{
  "head_dim": 32,
  "activation": "swiglu",
  "bias": "qkv",
  "tie_embeddings": true,
  "parallel_block": false,
  "init": "normal",
  "init_std_qkv": 0.0232,
  "weight_decay": 0.019,
  "warmup_steps": 200,
  "schedule": "wsd",
  "final_lr_fraction": 0.0,
  "train_tokens": 875200000
}
MLP neurons of a small language model. Each row is named by its layer, matrix (gate and up: input weights; down: output weights) and neuron, and shows model dimensions 48-239. Each number is 128 + 24 x the weight over its row's rms, rounded and kept within 0 to 255. Numbers have three digits each. A neuron's up and down rows have the sign that makes its largest values positive.
Before each neuron's rows, "fires before" lists the tokens most often just after its 100 highest values on Wikipedia text that the model never trained on.

fires before: ",", "8", "20"
L8.gate472:142141119135104157102130111104112125152183147101116118182125137162083134144091133119163112113103156117142113144108161140151175078155092131131112114108114110136107120164149142101118096167138107152161079118129137084141113094146083153087131082135116125098144121144136101172133158096162161130136130132105139136090141132146111104134114172181133127130148161123133141162168114123117112097163127119087110144129129128161169117156111097163142134148134121085127131128180126104160153142113122132109140092121128100111102134108109151107112138157139108157153137129157145114141187121118143131
L8.up472:148122077152178127101124118203162157125127132149129117130115159127129104121167126144098135127107114115143113121158143135151111095124150132148140122112148115124124141131098123145148100103174088116090140143088116109153118084121133141119143149160122132125128119136176121155130099114099129163129157155136138132178144096153149130113084121110114120087136097111139162129133126161107117171104166097119145143116111106135122137157115139109091072111134126171128095130126108142120150120158153100130133114121151157133146141179108145101140118074136128095071101125120105116120147103135090166
L8.down472:167153116156124134107108131137118103117107157161122135142125109101138107114157136165134103090151128138131146160112128100168142130124141124193168171117150124126176118137132133151102119116112116116095133115121142141149124100173135146096146121122066106125096127105129104141139142140121107097117135112105142160122140116126081112153176146145116115150142115150132111091119145119202111096114147133105130134151148144114172142101102177117120135136088154095121136125168106183117098138103086133134109146127147061097119180128121137158133156140157160113147150135153133125147122128167118196

fires before: " |", ",", " and", ".", " in", " |\n"
L6.gate180:149160107165098106117155128150135144089143162165107112117131132128116131131155146168106125127107103098119131162123115103107124152121117092190119051155095094089116137114128161127167148096142146101098092167130116136126134136098075153140158139157096131110145142158152137153097168085155098095097126154111097153142099161148141141140172153152108084156074106097137133163133114126086121108166111121135122130133134129132142118075124126138085136136126131114071151099135145093099167117109169124147160104115135195119118131159126179115105091105120110138108154106123139136099126150119156079
L6.up180:119116118107164150140157133178117086090116177105100153119144157141135100154112148133139109143117139130134101138137073124124127106118153164132126147116110138127085123106143188139148126129126101080081141114163121175111137083123135109144181146156137161135135140125173166138152119131096092140144093151087151141098107150106115121147136114080116108105124104163161122125103137095137136140107121133092128146119108110141120132135149096103128145134175171142108110128140135131114147131111114137093108115124080120144132156128151100140144148144102133153133163130142109075126145122099125151
L6.down180:126141129135109066143131122100153131130125131147107101137149087101138164108145126117110112121122089135122143117128134152107100120124129097177094170117162088101174086144115123126118131098116147100125122134101117125140147140131103121129134110136149104148122106148126151124120147142150140138112134153152090133155100144129148102137115134154109090123115091109146136127111110154111131131097104155104162116107094116156134125135120156141139100149105102107136143113134108108145135152110147121093169126104073195142138120105102165113129111070146149107167103153138141131121130097157150102

fires before: " by", " to", " of", " in", " from", " on"
L8.gate1036:110064100111125150105123161111127168126139095117148131132149132100169146124074147127154141089144091153169115121148132158133119098131129145144072096092088114123136120166078170128148102136156097126093139147109153153140101156101113108094158119110132136099109134114118140114135118137109122139120116085137170114052146152088108115184123133094105139081151175101141146158098152163110157123095147158118145097147158182148133143166172111129147132159148135109148109153108149139129161131144173122116100146136075161154116131171097106141123134153135152150085156127134110106117150141138153137
L8.up1036:180145111128118137123113070163121137092117139131109154105139111137094118088126151126121101157135107139118129129131111151101150104149170123098112106114166120118114112110153106171133133131118118134114147135120154116110142116118129117129158115112139110141124130131145124078152121156123158125149135132129157174091111202149110121130149163120128101116127141088119141109135108117122132122164101135124087110087150138109122171155130143114143116102103159090129126118152146081142166117110110119120098175120121142121090068117100122114137114166139092134164162168130125106120139109159104123
L8.down1036:124181111119140112127107144095127086114098166155130143103166127127098119130080126120100134147109121125095112109140120109102130149093113145150144147097138117136134091129108099126139142096144140146172123135128121086132155151149118109121136144131138110125199129138101112125116097148157148168108187145121188108113117122146091127110146153159172134130127107143110115141121106124121125096091153139138129097106166124146078119161136126120115095112147119126126119111099155110155150119110097072113149166164166134149133164146132104116124119136119163132140139152113112146106145153159150096

fires before: " of", " to", " for", " in", " and"
L8.gate1277:123127178102126116153140118102152115121174167156110123148114084094144146143125095143110153134111128139205087123107098083129083089134170139129154099115146136117147125122095114110095153079145148124117096103132148114106100109122118146080139124152155103133147154165115114132106142140097094107179158123153132130123119138124142152116085169142108100155122116132111139126117131120158064188087143162137147154111123119105142101086149122148143127119166091164170127100126108141113081155134148129127101177118140137135111137116078111129120150127101096156089115134138104140083172102098098125
L8.up1277:144152100139077122106168109122112125149162156163154115086154110139138108143101167121127157135108078149124132136159111117096171073129153116121116089102117160119148141142130098106075139083090135123096174123110168172109078124158119178130150150126124086140175144105111130115123157171107105092141120102123117125094127165117068113133113125087097198155142111137143113129135141134163115147117138128138125134120117123138125099096141116093123127121159111167097125124139147155150099134130118142125126181095149162158129152095071090093126160136132106133128147084128139142114097160108132102
L8.down1277:116147140107100158093094100122076126125113150110145176109133077161117074153137133100154122127080129101076115119094096163111169141152140152167110110121140145135141120093122107146173084159124123103081095126099148125110143157183140122104119151143150111146102154148155099123111123130087105128133149111125169122147168113177102106071158150119153130154122139110149112114124134057110124095150106105116100125174133121149141096128125131160121150130125149137149110131131121136149140140140146121116161143145132174121146149149115173107116122110141113101116133105113105132101142154139147150

fires before: ",", " the", " to"
L10.gate766:144159117106126113202106107138136128117130162167092135148108126118137117131130148117129156110144163139119093100113104157084171146131119128136117081125151123095096148118122130145094120099151137123114136148135129140086164141071136122102116141163120084084186132125118113155094119091114134143111123136162088163149103127111141116111121125162114145147124145133145125140146158180118162119185141119125145117139153117102109122158132136091094121108135155102160173099136125181066124145191146122138151174140156132123119095161136107130107074116112115142148103148109137153173102134136138153
L10.up766:138101111122114114143105137158160110123096098113113118118112140125127146129107134127100125113163135129149154107153161112113129130143186062146135101082127094135157143187109092142139092143125147127146179150114148123118107118109131122141121122138085095147135151142109155117149074136139136096107145116134088095152129121159137120147110128163120116117117175115106092093096091088077138104129149165132083158112117163112157148193143133145125156125110149106169147128111160128132115170124099075146157119112148119124130119163139120122145132179114144086118130161126142145146127137128152101
L10.down766:131165091135109138099086125119131131122130125143095133119101085123130152126140150142172144129109152115123161167119102094128098138161134129155155164114096101134141102105113163152076126149101125127148083151079152098116148152145146127139136113118108129085100125065146111109118100140119136144132176143126130131159128171122120105117104140103136151071133133117110124137113158153135162108169107206168068095123127110115144162087141179092163146128091129104141088127070087131130138138112092108100117124139126133142113161164113088081114113136109107154116164134133120143122132126126123134

fires before: "8", "5", "1", "3", "9", "6"
L10.gate161:127145108116111149070139071111108121149124174154090136131151074145117121129125156123097129111130147156078131130085131068124126129083179132078155130135136080123119144144083142141085108121106097128153152162139125102132076152192126128125179129126176114139089126135145135145161138105143108119125150142127153162111147117119135107150113101134106117122130102140131109135145108147102122111099154119122067113106114122165155151125128120118141102120134117091108118118102127119168126130157077121182136107135117145112157133120134130137109106115135147142137140161100108071157107151139129150
L10.up161:119138124138135095124126105171139158123110136119132115126114093151154118091103150133061169171134156059154163128108149159108115119139161114143138153144102082102121111178160152109157111111089148145103118100130132067142116134126120137112151115135131082138134128152120128094128156155156127099114166140133109131089103126134150105130119126125124109102112115136151095144165179142170106081122139081128144116118118137155131136114094112138156172100163103100137080135131118155077166143132122140153160125125098159110130127116107169134119154113100084121076149173127126138134199141136088130
L10.down161:152180151116118113077083116130079155156110140142134145133135162144102130122134184104104120090104125167123061134132153127108090121148136106157110127121080121106137095134162118098094163132141136150124122100115115116147109179138126115144144127165170164127173096136099128109130167103164144134150102111095144107139155129116109136093106123097114132149168150086096130162104133129144123125092101198098119130107098145127108096107103140125172112139114121130126108122119105120135088152120124104146117155077160140116101115132105151147101114150164160093079142143124123126160153154133116123

fires before: ",", ".", ".\n\n", " in", " as"
L6.gate1085:110150142078116097141151128126150111148077120087132110105135138166125137118132093160132118115125063143113138123118148102110129125149123122173108101079127155114103145147088160164131124131111093086109133120097133175166109128151162126128125152107154134132117158141109112112110157105166133116135134137161122132153106122173115133120173128130112158110106155109123130111137116122147119132086152146141099128126127102101164071142171100142166137140138114136176133120133117103112131149123139144106109132172104173113137094159154145144149144109076123169108125085138127142123147184118130125
L6.up1085:105161127126169151146118123111101082171132171096167117107106121097143131154139129112136119118124146135110113130124074157061158128146132123114111141105106096079093143145137091148135175156071156133122130126108155116110146143146148115154139153141150091115136133157154111118135107143100131092172140131079114133148168128121157134157190131109088155122115110149163126109112131146132113120098118114172140156110090161164122140130133106135143118155153114153150130163159081089111097147152144144183136155142151086120146124134154120116126172120115117150132157129127134132142136146091129163
L6.down1085:109135127109090139137130135127128130070085079147137163130137111121112119102139055110104163141136102109144104114163115123114128127141166130127108175107134119200129107122160122101093107148116097130140112076115136105151190108129144108107090133128125134115147098117095155131143128104172138162150112127133093132123155130112119136126121138167075112120123150111120114062137138132115115190135120123125118098156147125145109140171102125155112139058131157122130140123140119158125146109104166138122127130103140140120177154125119157125060112119156088121100119127111135158179142129112102107

fires before: ",", " the"
L8.gate525:153111140156136144120138106111116105118145141111095129141131138108131129101082119149117147133140160130122109149140082142167121110143126139122137129110110091150115132156155099085123132109100131132154098139134129131123121123099086104077155150134129124132068154167131118156120131176161138151138130133115138135127130106092104150121108123129088152169128148126167096136103166118155197142163137140128123110158117134084123073149145183181111180127116095124169106165136112170124091103167123124085141154142183150166103102127125169161148148153155111064128169165117131093122149135111131114
L8.up525:113175121110135118113081135128150127088129109130077139084103166088160104109149078141131174151134142101127157143108093145123110090133112091158114113150139115170120142162168125132143079132116123122136120156105112122120123124143147144125149148111136087125116112160152148108125106118140132125176118092169078154121174125094080122142079121136129099156112139136117093098140135120181123113153161120153170080124118090110094106172123140165188113141109153090123113120151119110123152148157132102112107148123134124117077114145103119113154131107121095101092130112122122156147143116135107115
L8.down525:088131114095142171161142160118144134162151109207134122115150099124125111070142129104103109126069134144189163088144133173138126061141110098096114128122139084126153162135132116158123125167108144124115101101117156128151125140108121133134093120137148156105132126161150117132130142130135181122106169135123109155149145132176087169121107102145145123113176138124105192106131132096147107139152131171112151186145118135100144129122142152133131114123095161122144114137122111131108172162124157084151137118175129106126158148111137140071139171116126100110144135141105150142130141133107114116

fires before: ":", "//", "|", " |"
L10.gate659:135126152100135142105177123111162118127158096136123122137109140124102164125076147135118106148156122149106132124117116132125104116127148131147140107156145152127141162098076106166120091101127107122119159117142114156144148154084083168147097130107145127148168118099101147157123129130101113139130133135092106087121117191098149143131126126164165133145087144122136156149106115198147149148091147163111140119152130125136155117121137142138151116149133110128146073153126146095133065110112116083102137149090104115133156133154120097116130157101131177116162107122145111115130106106125165147
L10.up659:103165130115104114172098122129101099161150130110138092101118118141131127144118127156107089140136145132161153126139169083148146135132133130088097114118128124173122117137127132129096126106137128120106184111142143148115116120077127152098117135137178109120157138139152107140106151141135143160145136145154113145118111157156113129127164128113114116113178142146154179114090073150134099163150131129147115107104108146100137129170107074092148110180189124134134199073151139145110127197115125111134146129164113135138150166145106128131140162117152162156144147106132131098166124068122154118
L10.down659:119144135120155143174127114128176172108118117075121151122130113122094158141101122119129120125126158138142143134081142173172134139147122130089136088141139124154098147125106135137167168097134136137175133142128122089101128132115093140134116134089184125122138126129132115129128145137110133110117135102131089132146126154142123124127109119117142130123102118121176135129110100142109115144139158163125098115153116163115113117103167107128128137126150133157084109114157159113130093134145093131142123174117148111158109101127131135090107153095064073125130119092145139160139164170143150115

fires before: ",", ".", " and", " in", ".\n\n", " |"
L9.gate1001:106160137092125116139182089150103116079104160077161123179114110128103105136140087098123125112156069121133096170107155183143147119109084114108098110103103101131170093204122122143129152086126110122131087099111112111145125145145159123119143119132147146090115109169116119093120109162143108099116163127118102123101144161105137117124145139091099136114128119080093127131097113126127110135095166131113133107156111114117160138098103139124115134118134145111087170063102138114109125131070170108154148134135106098134137135123150147141172141081136093116113131115142142128127109182089130099
L9.up1001:127122141140121122121139108131087128150187127127148078100140145160143160124136102106126107097152149110121139121112132129152115111129144103124123120130189123103088143122151127135109159111098138123085159140116129140097139116133144113150095175140097129131105114107145123140166172159136168152137119153118090127097160134133137135140106154110133149080113149101128113117088138152112129106153125107150088133145144098114099139165165126135118094170146157179127131129160133082118162141069144152079203161125134157118122116099127144089103183077111176170120105115129156183124131153143131134
L9.down1001:122141120111100118132102159179132107121087157133152137122143142134118100128133134123078132137129111126112130109104160138114107110128122145142142188107152126137158129144105120084093170123117149131113145133130138155149099156094114132092110121169173153108179111108170095162081098127119153114100137099087160129128112131151108159131108157177128074139167120102147165146148165151137098127111155149140123066127124148145122179101128153131126104101138139154062136121169139112111133109136118103157131180092090126107128120091108184105148119132140123118141163143133113128128154088131109136

fires before: ".", ".\n\n", ",", " and", " in"
L9.gate741:166167154090125135133135149111164109166137149102157123126161102168128159080112098140138154112145146158113118121113102131138135140134181132159091090147137100136127151117144106106119145119087152099137142163131098135125129160113150120119157095111115107123110130170131145126142140086104114149138132088080155151133155105162114126164145110117147138099122150112126115122127105133170106122166127092134115097122115146121173120135134109098068125121149118135128110171147121149132123143100142097151075094134122134097149090169132147124050114127123137161137166124153117125123114180105096149
L9.up741:145135125092082127110117130138126102176107124076136123127111125129133100161141115121165130143146143146108130146129134104114168119110180138145100086108158089155135157157123108103095133129094168109144108129096129110132132139119168139133127117129111166128125129115133155135124158123126106085113125100135113121162111153090098141173122112077119136134116176131165111101115135142136124121156123119088120119122108123103089135086110130141132117105154097142170198122137121169140108170152145163140097142183145150098112091118147109115139119155101186134115171155151121151093129152109156137
L9.down741:132145159160151141130142114134141186065142064135167168090093123147137135130159154130120137108154120120139131124119099124122094143123133142136160204135118123091135142129139097119153131100102096160070133117143121139098139144138108112159122157137151122149138090150151104103142120143166127169139118120131132120158155153164087106128144152158120109147129100144130130161096111145123113176089101129144114103137135103136119160119118129141159117153104172150107091165149133094149100100124091125097143126112109110146142146111096123119118153115117143156130119137074138125154142162120108124

fires before: ",", " to", " and", "'s", ".", " in"
L8.gate125:108127136120136104082110120129148131106117159094126109132116160128098121126121133137150121101143167099110162148159153158151108120101107085129153117091166077147121133114100136125118161099092134136126097158096129148099140123093152121123140146120121106110098114109107088077148133149199157113121112124125104154191122146064107151168151136121084115136134149108120120142122119141126114140107140144158132116104133158142104093096103104113113101104125141155154167084157105102079136112130138162113115152114103155116119110131138091103137176120123131170109090097159096158083114131103130119
L8.up125:112129153132100161071112162152110117134101160108139127139121114112108121175119123143155098112116151110134128153140133117116111147102110125179105055138155138113172137101073168105164153102137122118130099114123167137117152158104137094127160141162162143119099125090126141097162127127091097115150115161128118118160112149124116184141145108146093101149125104133137136161153136133101099120072117107138092162102134128161139097120143147132116116095116133113123117091129109117080160132154193102096126100120125059150171118142139137125141155141119159122103105100143120136145077101123110125
L8.down125:147172118127105106150110109129176131131086152155125142135141095126153129101118129159133158131095104129132112102112144112117094118162168121137144137102087142143100091134114150139102132128126094112166139129123082127117131154126140178157060125136105158166159119161098126149147135152100101135084123111160196153152148091117123080119116133112125098123103121097123142139103130109127074157095142159113124127090131116144161142172168119133117161182111122141125108134091124154174119167112153109121138148166112121134143085118126139106098101137119112116087157119144127114169109091157127134

fires before: " the"
L6.gate1108:169133138093121130107170142158160137143139130130146127160115123160149086176102143122096107132070128137124125126103139127138165132121099114115156080167117126171143141139117121128133112110131115145138146158143137067095120128103173092094136141131172128140129155147112136135111108119096126178165138111138140122151109121122110142116127080121098144130140144145140121094145114085131198120121156121102102116095159138201112064151157107168176139103129142107124131117116137128126128142128167093125107119184147156111099130129117121121143151140128188093206135158109128111114120116101133144
L6.up1108:129133095145139124127120129140172123132106127149138112119154150118127089154128145177125153144148166137092136129127127144161148108075139127107166156161139143141122142138092138128156114145111148119155156138117122139137134132088136142115131113147130142107107124164124122125098084111118142120120125151155106123122128101165102139128144156131109124140090156088123113148214129107140111083149117134164116108114146100116099141114125147172128145158123147151171129121077138131152163168146090100100117129148134141173152061127151090177157176170114142138128153176119134103122131126089130161
L6.down1108:132119112098109127142128133090140162139153095133168143133156138071096126097124131094097101111143096064121104142106103119126153157151143104144105157109133106105168135178165131118112105106158127105100123105113161172136120125130118117174106109115116111109118100134174118129138111130141082155126122134087128083131101148160182118131155150091135117100115144113133147087113098108150151139146102125104113169147136096103140159112089132116137144116140125145138088125120085140128119110113160130144163124111122090127101154172128121130133157117128138140123125147155124130119125154119129139

fires before: "6", "7", "8", "35", "9", "11"
L9.gate38:118140098123126112119099147102118121106154119179093164155115146160095125140118123127103152135142128132129098154112139095096125139077149146154125140158130099142117140118121105151146142127127137136112130116140101130099143140129093119177128132122071129105109154110136108127152118143115091125088129103082226123109105088163136142093086107164074107097136146066133141137122139134100133102098174140118110102150124124131108136137136143166143135129145107111081143143099149137164090101143123073179122130128106148102095123124126078104111134111102150135137178103118090132153175146107177121
L9.up38:145144142145127105113154084110124185156107081119117112123117130157112097148146137115116142101136145107155112147093142150120080107141106104141099153140153166114140104147134099152129144157138163143128097157124153151127175145127174149114116115143126124122125124095143111110145120128080119142132117110116139188124110119158131116126122125131094114153143131147141079087089145124130118131157121128153149118116120088133112089113059103079144148139132131112109120140141139161128164122150115142141142152152164152147087152140065151114147131123110089119205117115109142156165118110112082129
L9.down38:185137161174116093111146111148101145128163125102109100141121119172143151086173123152148125120134151126129088066108172145103132152145132118120108102110106112094138142148151124133111123111151147116176148142108063172118128133080103159135111133127106103146092138128195114119134100115118128130129141171115075157142119109158133126180140142116163165107138145112175107108064173154116161107128117147115116143101129136132132099124086115143149124100089131134166130128142118125141106121162106121139139143159173170092169126136091138110136140110081136149131116149120122119127152132161132139

fires before: " the", " his", " them"
L8.gate351:129095131170153125093121133091101101137141142115126154170132132136158131149098091130106111126108122156168079112146085110145111097124158110113143160149096114137134129111130137115148142090147161106158150166122138082131189127112143092142139147136140111132131123094138114140161118136164100091176087126118145108145148142102095152089109115117141167130166120118084068105123113123122131146112110134085096121095090138157144159146118122155135119133126147132162155131087150145096143127139132164115150097113156153158139149138137130097124128135172139147131160141130110121096130129091111116
L8.up351:141142094112146122107164139111121101135155136211144103103164167111129127091177144131084128158099162134080144154103107123101124180140102132152116164166131128174166103153142118100091129097126149173115110160113098139107136117130145113120160106161161115123143179111142101200215151093149132126147089161088118097151114137146151109110137120135089137127109130105115107113130156113129111133124131100117086123166148166155143143139153155170121120139118131139120096122174146179143188112127114131110104126109131129156108133138129105097090170182128123149133146163105143120130156156090121115
L8.down351:124130122145130116106112064128141126107106136135111103083140130072136133155155156135205153101126119141121106152135160115166144156120136154117147164143129183156117129130157131110157144094126099138137129088115084143173110113130129142112114094143152145138149130147145104147167120105110106107112167160096072132102102117098127119113106172103096143145142180115117160144160129108160120087099082073149140182122142104112136142143142099144111124111087134127122166195154125146121108132145123094153157163136131124133127142124098091087123143100119134113115140144110154129110097142112125139

fires before: ":", " |", "aged", " born"
L8.gate915:102122099127152140142158124096109175163137126157106150116155146165117107163132097146135153098130145109096136103124125103130111120145063133149109148119135121111115173102101157161147144108111169162166127135117092084125129152087069137173106139125154126141128128145080120153145115112135146160116111158164132136137123148104190093134131120087169162106108132171153137161074103136142120159155097122089109149158136121116150122164144117075118097103120123125143139152115113102118113109164127112131133110155112151173086104123119139155113123130139136102150145139142114132127118151143093137
L8.up915:095158121119117148147120166152106135118135144100165103129120139099159105165112096083153098140149127130157100112109162151115117127154109132107108148130146135086104143107133108141129133124128137121129141112147144138088106154133098125117092162123103149131135131144132115102116100123109116151128136156141071151097111138076116136162107123098135125098104148114137125166127121145108106094123117136133130131130110120119159134116139134131083150183132126167114152145115174152083132193153095115135093120163158153113114128169153149134118141108124091163154175146141106079098182140139140159
L8.down915:135103121137134155125084092124122108134129132113130116134188148103110078100125137158113119161129164131183181122120123145132130169151123164097105119114115066145138127166130171143146135085133142135152161130103109119144114129129141164125121115126127120134164130137114093129119148084087074123117124146182099149180094138133162096120091139068135151121141157133128117158105152123106097138127111148129164168124124137167131140119174135111112115132155147145148119108135073128114096141094167153132152132112127116125161116135159119158167150107104161109173146141117154104140148148120093119

fires before: "19", " ", "20", " the"
L6.gate677:117104106113117142121152118117125096148154135136137126140134118131119130118141164127096107115130078128155131157148065135140127133097113166114117138127134116146144121175142118051112140148150149101092178114123153094120095166130112103107093140088124163133103115122079086144130098112093112120126126136157178135114153073175125088164108128155125124167119166107147096155146142154099162129113083156093141170152118121121076081107137143125170136059133137140114163130087137143159120134108146100122142127121127129114133143098127099129120142115078122158110147178153101132134171133145140129
L6.up677:105118094148115136136085127165143114135139129174124143111138146126100139120141158119122118164117104154092136130130162153135176102113127173176129157130157098117153111137084129122143089110125162134117133155137096153117126136180114134128164111148160127157158075132165171124138115147126132135136078097178132129153161143137123131125134190148148120121128112108083125100081141092127129112160130151157169121126131110109133160173139158147122067155143094144143133129169115141095162123134132112109097155107135112129125125096090094132110189151081102117156178142135093107145156112146106124
L6.down677:109146145121143079156113122173114130126128147146119111138092152145102104137100153142136158097102123085158183110137105111112144148142121107158136125149107159119125126137158063081118131157146089133151119124111097108157138191108108150129125147138136162155123105127134138133140175139148090119160129142160138148155132110158108097143157083138122114107128128131136118131114102129103162135109127138125155125123171080149089140145109162116141081134133141139136133115156158158125134130097126108140196127147071151139112135132123095107127128138080145134104145149119116134147178166152122133

fires before: " of", ",", ".", ".\n\n", " in", " II"
L2.gate319:128136107148131133124138124132140142142052185114142146133120128122179130127114115179148148114109124162153106132135133079111153118137122151176112112162161151084148155148141096126107149114082168129082120154120126091121134168133139134131082150144142146129120156142112119169124169087143081114131149154143135148107147097117118081126094140140093166108129141146141133076093154181162123137125136114172077131174080157134173145135114131096147150103149084160109153151114136154128107151089112100153124122115132147109124086164124133144151164131100125146084137127146146143139109132135142160
L2.up319:113108072162134111139173159169136130148069127140136138161155106151102133121100172124143133101106116083128137116144089128097107150074149128121107108133138132111165134099142112143173144141092160152151100112163146127126128144126084102096115124121144125113118151138153097129111161157142078108141173126135116094109151132129124142164105104153133139129153120110129112101083150135129114145085146155109130158138107158079128121109127096095148188159125152118136144103109155141111110184111173129146105096150143131128136108119155148108146138154164140120124104162173139089120141140128100174
L2.down319:164119127114160139154102117147150101173102114112141116086137075090111152118117103103135150097137106156089135137096187107080131106118122112128150104144112104093124121115185118135116134146090125117115118120101133134170128173118137162150130121115095138147100126130162168110102153104135137102108143096124104142145141137118124121133112138128101157158142122134134114120137114141102086123143145106147110145161135106133118146119085116133126189114133143138119103124202105164135122108143141165151104183176140155112137108128137115109115138143098156133082135147091147141119153164128151125

fires before: " ", " the"
L10.gate465:104152130135149183154112135108153144114101146102129112103158120104138134119142166108111146138164167180115143106131168133123197123084119160131116101093124102110129170171145155104081079119086111128148115163092091105134137137134157119121166055125087120112168148103132106126137171119144091103125102127139117112151098145151104139115110094145113103131135105126109104147110123104124143111118143157111126141132091084092099104113125158102131118131132166142127145180134119126133096153126129171147093172123125130150105090150130091150126123091162127118114132178140115098132099121164098115
L10.up465:133106133098105104117140112120153117165153145141140138149086122121122096127123127101103191108137124094139139110160121127153127106133120129119112157098100143122136148124118120145145112117119071147144147144102093108102132160145122110092149173122122126074123148140119180127129125133146092115111131108138129139089110108101093123122131165098154082156123148118100148163138141157142167146150101105100140097130132106124153123100099147174144143125164139111161100128117102103148137116094117127116120110144138087114140074093149124144116104129153164101132134175144137120104127164127087150
L10.down465:121152111190146126079118143121129109100101079165105082133146142150123083124117105145130152174144122100121102151126105143127162104136131118108108147139099141127105150161102112118126139048115141127129138176103128143106138150079131115155163150103124124085101142099155130134149157086097087114132114123117090142087155114146127132125124138136146080150090107127154117129122117148109169085129088141075174091122112148157103097107169147103121126133131124103158139116120110113131113116137095109127167126172144151103129068110148149144149097120155106141171144132131154141152161111110134107

fires before: " ", " of"
L8.gate417:114169107139116171165110113092121100113142118138145163127111115116152150120163165085147126138149114073183098106109192136126129095088141156145097141157150115163137115189107135129135099117090113125145134139127132099108106121157127149143128130111080127126146143155143142156120121159121118113135162126127135099117141089137113112080179165109113125160097141133119110109132151170117139129121138129136163139111083125080123164098129152137121182152134131148141103127092141134123126128133163127136106168148103151136114121150119111176103134201118095151088157131166119119155133134127113192
L8.up417:156110131113149144113076107139118143117131130151098083059141115143146099144156110119114143184115102164142108113141149141151143128155105175115149132106105155066120132135144121159089119150120115138092146140130088133162101170134073135144119108151150080092162121142194164112122090121122103125154114116092143137094082145115132112124180140108141124130114087169156146138129179105126112136135137121122146133116132134107121141100172158138126101123135121134127136159079122120159148085104106134115116143139136120155095102079114076114104118148104095104169115116119143157128087109129092148
L8.down417:123163113134172137120173110107164140113155134099127148116132129128121130101120147132153154140134162122119112120101161097134110124117138150106118092163118101147130115139157118127124120119188155148129133176142145164151154148095137165121108154094103159136158119141139151154140194120156103130076135146114146126143123102153172107090130178156162152185084130119130159130097117111119151103099109162142174119118156111166112115138196153159098135109141123142111071144069118100146121167079164114118120101133139135143126139100129193111104161149138152104100128112121128127135126129139110152

fires before: "20", " |", " place", " office", " medal", " first"
L9.gate904:133125157159155133129123109176133123142127139107100097145145123100145156180120138169128134116128072076141127107150099126151148158085108141129119106144147124113115133181135139120121146075155064142123139128132128128163123110124079131126109138140132109081051142134088100117151118087104107131145115116157126106146109122134123119108084133093128183108117107134136133134114155115159118108170104110072095124112138153144137178149118110146116077097114093152109115167126115110096149111098096113167146164130135120128116162107134137132118136138155121143098122121104151138138139102147149162
L9.up904:109130132174143115131100130136146099124156138165158096159137110164125091129085100121137123120120093094159173076135124169167117135107112125125144101093109103150133159141092114142142121146086117095108125129173119126146062130124101147131107138135144096119142141161092068152090132115144118180122146138117136100179145098113128089117121160137126146094126098145180094133116124138085112125100119122093106104102117126106136124137093112159095119091151111139141118165116104095140161095151121106164172101150128151136092153192152164102144126108152123157122097097097142184075178118130141079
L9.down904:144132101135151177078091123104132136142143136127108132150096118165146106080084138108141112141090100106117145155120104098198063166087101170129137120142129121129138084211107149162109121129160120128109167134172162119137148115129079132076133162134123180157124129165062132119163138125135094131131128114142113116134129105145098108128136124147152119155123128150146165139099150143135144118145122123163174129121148178110110129167131146156130109093144105138123155085143163119101128143122159091139107117123159097173095121154104111118119127113120107119130153138085142131167096113141132104

fires before: " to", " and", ",", " "
L9.gate699:104125146088125093125142158140134119126128111094147141168093107124139127117126119127145131116106108133145098146142133159121190105138143158172152150134139108146128132108082134145107056128090118160119154180103088128132167144148178130143183162123134111111086129166129144075167172139097127141140141094166123095111129095160100098109100150082144181132114100099133138178108120125093149111098140106096116129152142131133151107168142164141184126133125160119107167143150158119130119137153161120145121151115160166118159137106090081116122141152128166102132119147141133115100084114141162147
L9.up699:129148159117152091140120120129153066140126159107119145144107107104173115113155102156127167121126120111114130132113095169166166110091106100140167133106127144156126115138121095138138096132092132139128150147117150088127183117130163139123177131149112122119094181134098107103174174139108120168157130117102141102178125108108095079079088120127115156144121123113172107145109098165089111085156160133106171090131152125132153115170128135136122105154139159135092156144142136133110128143091135141158164157167126096095187147157151140165140142110113144128109132141128140138128139156132132112
L9.down699:139088115100146153111140145108176081136105136133145114137150147095165111138106129129110153135113099142093125147149110126146144160111139143153138155156146152123120136104122070128096117090151095135137149137164141129099175125080112115128185100125111115141120125123067108117123126136114152110101136108157189156142118163111134056108111114139126169121120155148158112169143138100097152073162180156089163128149151138102103117145104114160144104114148113107134146100111154090131123150115143124141152162150132160138152139132126117122132116125106126124164149115135126092159166143089162115